python train.py --d_model=512 --head_dim=64 --qk_norm=true --bias="none" --parallel_block=false --init_std_up=0.0303
MLP neurons of a small language model. Each row is named by its layer, matrix (down: output weights) and neuron, and shows model dimensions 0-169. Each number is 128 + 32 x the weight over its row's rms, rounded and kept within 0 to 255. Numbers have three digits each.
A block is one neuron, or neurons of one layer that tend to fire together. After each block is what it responds to, as a language model described it from the Wikipedia text at the highest values.

L4.down1927:148123152086134158146111159097118129120159112118050121113134205131064110180103186139093119097152096097142098152147118093126138096136134112098154069103089172116126159131135115166130107142131139142152115105109112103204142155118156156137151161125114093073175050136079139187131137117182124114171165155151111130162119085143155185091200153098134111119198060120145170216128170120142040081151161116110135130125152143120156044073054131156145125206112132191150096165143107107125160158136123072147128098105122091140158153
Responds to: Verb-completing suffix pieces

L5.down320:146156123091083124171088134132076117109125116114130107180164124082179090139107105138137141050133128141104138128124182129144025106151092134101097112173136054089129145148124100166088112103142145145152133154125145045124151123128140114115122084136183126087187087142156135121136086177117153140164142155123096121124192107160053168141086088140111146166164139165110134094093122143130133154191121191172118110152080137172088066094142150129149124127143119210157120183152134120123116104120170113118085142158142191141087166
L5.down454:083112128188150120107127130036122129140072129098119123103165174174108178196131145095124144128136161102119123121223133180140075096174158105140145094155106128158080109096116108089116130109093140117175128080126109114108151128142120162144160068096169105071145155147162175211119104099074168056084109100091170147158208114151134153132109077166209161140130106177120146160131133112101086098099170083138097102132146162135125159090156158184136134128097146132125164140161102063083098174099097152083131128100115107108175098
L5.down500:186130164151120097064156189150120085121113088120146152149105131154095115137124108053171151160112157102117115060151140106105117181054108114060146110144096101107136113165123131133103173132116151142175156111130104185124162123081079078117149099067115120041148116119147141138205108121089082133124152189116119182158072101120100093153194149118212130134129093123089149123148125219146160099068154129134107058156066127138147117092156160124152123152127189110102091113131117108090092086142149160181097128160146106107151119
L5.down687:186129122009130141142172103120125109147130097065130086109082085123123151066117062147134123137119121103130102142131168189137162156140146057154141148141091149189148119145139120086115139103108106115187127147086149065144170160154131153094140147176074124147088144115109121120113154136150136178129126124125191091161089198149156122083156087205191122103085087106114147181116115130147136106115112129074153103104103111152163085146146125120176128111199050077211144110122121116049193125116100092157156113126147113130103145
L5.down757:125102086119113130148097082144122159139139134096106089255132127081158132087162192150170101195128189098127118085097143184113088131081142051093114175126118164139129158123154160121087144139084056139118131154100149123157156102179097131124132150113111131043160157124113129127146084079190099119138107154083056115140109170096137136099109181135170165152125109183088108133141127186131116135075156105111092132119146146133103107103127106088064126133154148091076078111156112168165103117177127134169122162171139157144067154
L5.down1378:137093082090049146127074102144165139110128156135172112081134102142137086133114063220210126088117175169134149168093110146091213111074134128113149153139106198152140128144116140172154130131132112160117132138121155130162113177125144100142087121149164140135112092083113187113121118093202158156156114149095139071155165127136095117125106177129049134164079124133083087122125150104121096099144104218112154103159121080136112107140069162132115124162158186185072137108158105165121122125136117108102157106149131145165096130
L5.down1430:126156118135130131092140166141163123106092130134117125155138185112156125103106121203107149146115159153142150177103122147140149148109123073136161159137139085113077108096124076158110133095132133073175079114114180063159149132149112163085112133180134123117082123166117164129095112092130061142165098117128125227148129113173137158132171102156128144100144148103075129117191093109165069146218154025194101106146105123185121099170195055131094149122130106079175124116119163122112112132110125129116150117113116139162168112
L5.down1486:110140117131095121118183117096138079171148117099150134064126136096122111158108094132107156123131067102138110130184160128091101135140175046255128116148129121080046063129153129055109090157076097088123181171153104083169109155103121091127209113149082115127107116125138137103109127151129100143127150105119140060110106162135192228147166140118136172100117108202042155184119140120094145134102080117142122109164092105137039126136149132101133144114158109151163098127095078125146113161109125195150114140137162147141147122
Responds to: Mid-word syllable fragments

L8.down220:119118176147101101132129163121146110123107167115112144110135143197105127129105125126068136103106172085117164069140151120126089148144099159088093084059090176094128163100131081075203143187112138130122175095095087184128151141087163133174112160157136118147118105173132148161126081102110110111173078118113127136131068144109112131025111146163078140128173102115147103151089148088135095148068085129165170086155180128081119089152096150112135167061052127150101089130178125159099083107103213147178121121118140156165129120
L8.down561:090094181086086151202131157084149096083153181128116066082069122124146175129144138185118169125181181099152213073155148175191113169120115152072079086072144175092154138086130155088111172119120108109156093133097099139123146153109170193217176089111117072118051128158163156160138149115079147129133176161102090181152088095138173134122108134091142173114119135110156059136133095135078095097145139103128114153125136074120150075157096168100149160088108094113109142127147136109154121185124135200099098147193129126190145105
L8.down636:155104099092177171155092172158115131128112118078146145122076129134062150185095116129153125059098157141144121172184169116100060132166134174116168131089093139107117139112122103130152147157144150129130120102127087133136140146084131055159113143080201144108117139138138130123077131082098110112100114165100142128143150089093111117079138101175127091149147150131150045142089177096139095136153138105074091120139109129109141160132058189116162087133072198143142200142095076098142110135063089199168145168143095110138149125
L8.down987:084143116137132177157076115132114175103120124140085102093162149099166141152137094101175164153148082098111100183148132167099111140137151135160126135067123146129190177211074105110105129173175137140125176169186181125175110058141118200109129122192153193180092135138109064086073103134132134139109119083106118161113179107117144107057122112147142119191143118119119135164187152131159182092101101113177079092146108185114149170099010133154115175077151132137152130113134092078196146133133156088127149083129119097122096095
L8.down1113:077129135111142156154130144110139157120097076182124085113116109120087102171123130119059155124132163127136146137195160135132092096182124111074087092133160145119154058130113115087056096125104134178134151154120080163123183164147117100142159125154176099082119086146167109107145127076143193146147153157098102149090082114091137118107170208094135135130130113130177159161151096112188107093118092143097124155098160086185105118144100136147087167084088107143079124210166090109135123152116142087131143114155095162148119152
L8.down1138:185122158109150160127064171136130202109064164186144135086093156153143104172113127142089131150115137078133113209148161114150082091113141099149158103189110183152127133143167112137103140121124177120132092141141110110151111166172104085121110149145147114051159089119064088121083116155107160149150126126127171113123109089102077116098126133121077134128159122119136129143099141141204133098073117117052109176143099107116125125177134169121120123144091137076068136125102145111129122121044094158144166106135133121127139144
L8.down1609:113165136138180147145124122122065140119110156161090123168099136125153152090115148124085179134159129126124091057144107087088125107031110153108110058134132103060100128095066127161101122163094094111099131117172115099150194088140152129121115185135133100154178098132043117157133095135093157144114172163115175192087084184139152112122126125137146105106136160127114134160140150086159142069179094123131114144126127150103126108144100130095063146157129123090125174055161106138118143189087101150146150065073117095129159154
L8.down1767:091143107038203140120126124129112131117148148128179106171096110140137111117125143103104082142152149037123145128081153172126124096098115136115101069107129140106105120104146118084118090139115184081172044118161171110116100115092088152149102163115140162137116123183046092080144169123156134097150139105121178136119119092137150135215092149136081165131084162070064175168139124165155123118102127137059114131102136139099097186090105117128085073138121140125137152122146154143190172121153073117113177153150173138105111135
Responds to: Transitive verbs before objects

L4.down588:199143157090118159148126118096128080083135031105120124136130166148096059125102115090105126134125126127133136102171117207153177103140149138090146045120164136111077175182145116115159139109107157185175136122075168123112124128214118147131083104097132120102161154169110099087139172099179138148189125135132101146100161153089125137123141125078139094142168178139160180186154128139135134099094111122101092144141144179191089142118135136087145181105085162090158122115122150124117152146152113077079123123077175167114100174
Responds to: Mid-word subword fragments

L5.down270:167111141105139174125085143195124134215097150116113160150077106113099124088128144189185146161105160079093103134051190098157142164072074108141104121127106149114118095163127097118139085170159160142143150111120086127137113106136108125145143142165167132197073157081106131129147144113107080073176103120148116108128101114118129117164084116117174137118119110113195153140126138115139137171134163174109114119139113134149096217137098128111157171135093116097111154124148130114189093171195108129088116065130124104133085104
L5.down444:151195177107183154069121108134175145094077126125139138108126137150141138160160130117035127099095151060124130134141151143145108099098079132095147155150121141137101107082156080126112143169147137160190119196148129163142108171118125130127096107135144143141165081154194124139181117088205155104161149090109166118125126079164124144111161142125151137137134114123119104053140112164112116075133136121088134112106120129124124125139000140144110105135160083152105114137080120101113125138131118076122138163126091125124179127
L5.down562:140080115175053163130145108091137140163172166071129109090201153097165111130139135175109123145152100144094162161168093122131150163126091147127102032140154118147162170150183164113139186127140125100164161127135078108084167170142137091174186080195130134212189137178084102165114106146159080137118096116122115131097095145177166156133122167131160139102103082115123080144108082124181064072111109124090197094065124114140122033141107137123097193137146150139112084144139158123123109177119104122147093153153061108094151123
L5.down1126:136145166135129158120120146095141163097087088110113120075126105168098196112149130150050138143115164149095151160159178102170101080160208125111124150168104164202129112118138136119075153168142130102127144118160084134172177101112132118087129113128116134121112094133163116150135122142149122160101033107113164213158100131115140101134145134189134181213159117134053057129114080127165172146072093170111129093113115128174173111100144143105099097095126123160161122145122131125118106147098120121078122160138125155162103129
L5.down1335:143091166126151137102120188153154176139193152144139153191109057083127188142113115139096138155178118164174122182115152105129121143119052126068127128148121189136123134131127144111140156096133109094170162120163137137102083149121181047140132096143151133185119171104100175121102132108101104107109102116172163083153149057083063131156091124081120104139065144142178157114128139108154202110165175175205128085124130049141104184115093133183072114173123128101081151159142089118167178142162115124155131119144145118174077116
L5.down1461:100134083166132093122125146158159140138106126134131134154100142146140220157097162110101155113127144103108060186131157114099039073124037145102139134115143133112101142121143101107113182154150104149206165102147112174106123083095126092167135102152162117100084151130089138156109178094128112117129141134120132133098107073128084142144083090142196076143130088101134106137179059116146152140160100157111123093089122125104051131131014089141106154157093130106113124160173160146133160178135121089096154204087080120174054118
L5.down1627:187209162114129151124126134170130168117178167128071151125142079072173112139143127102133104077102113090107128135129153120101153098148119173181169172119100149130137180127122146176126151160044155155140108192139086098116071140072143127152077141138170161166096106153093160119194097106165144062167176139149110156173136079124093196137127140152123119091183161095181160135157113085134073076180140101070137127208106113139082170122089176129172121173108107217104142161172091084159125083113123132204192162099083125128138177
L5.down1640:138136134073144100157161150126159158114142169082067171172190144135123083204095089071155113111112151093067152127164162120111107116143163144129170135158068207111119143085098110183101149122147095104156165167120116145200154136115146133203141165096120060108126032152147147127135126091185178144144142177168171168150154103077123087154163119137164108113189106068136144203099119123155099130090095129086126112098159114131102101082052134130173087121141152147163134134104169077122102150070120121146104141123099140104191150
Responds to: Relational prepositions after nouns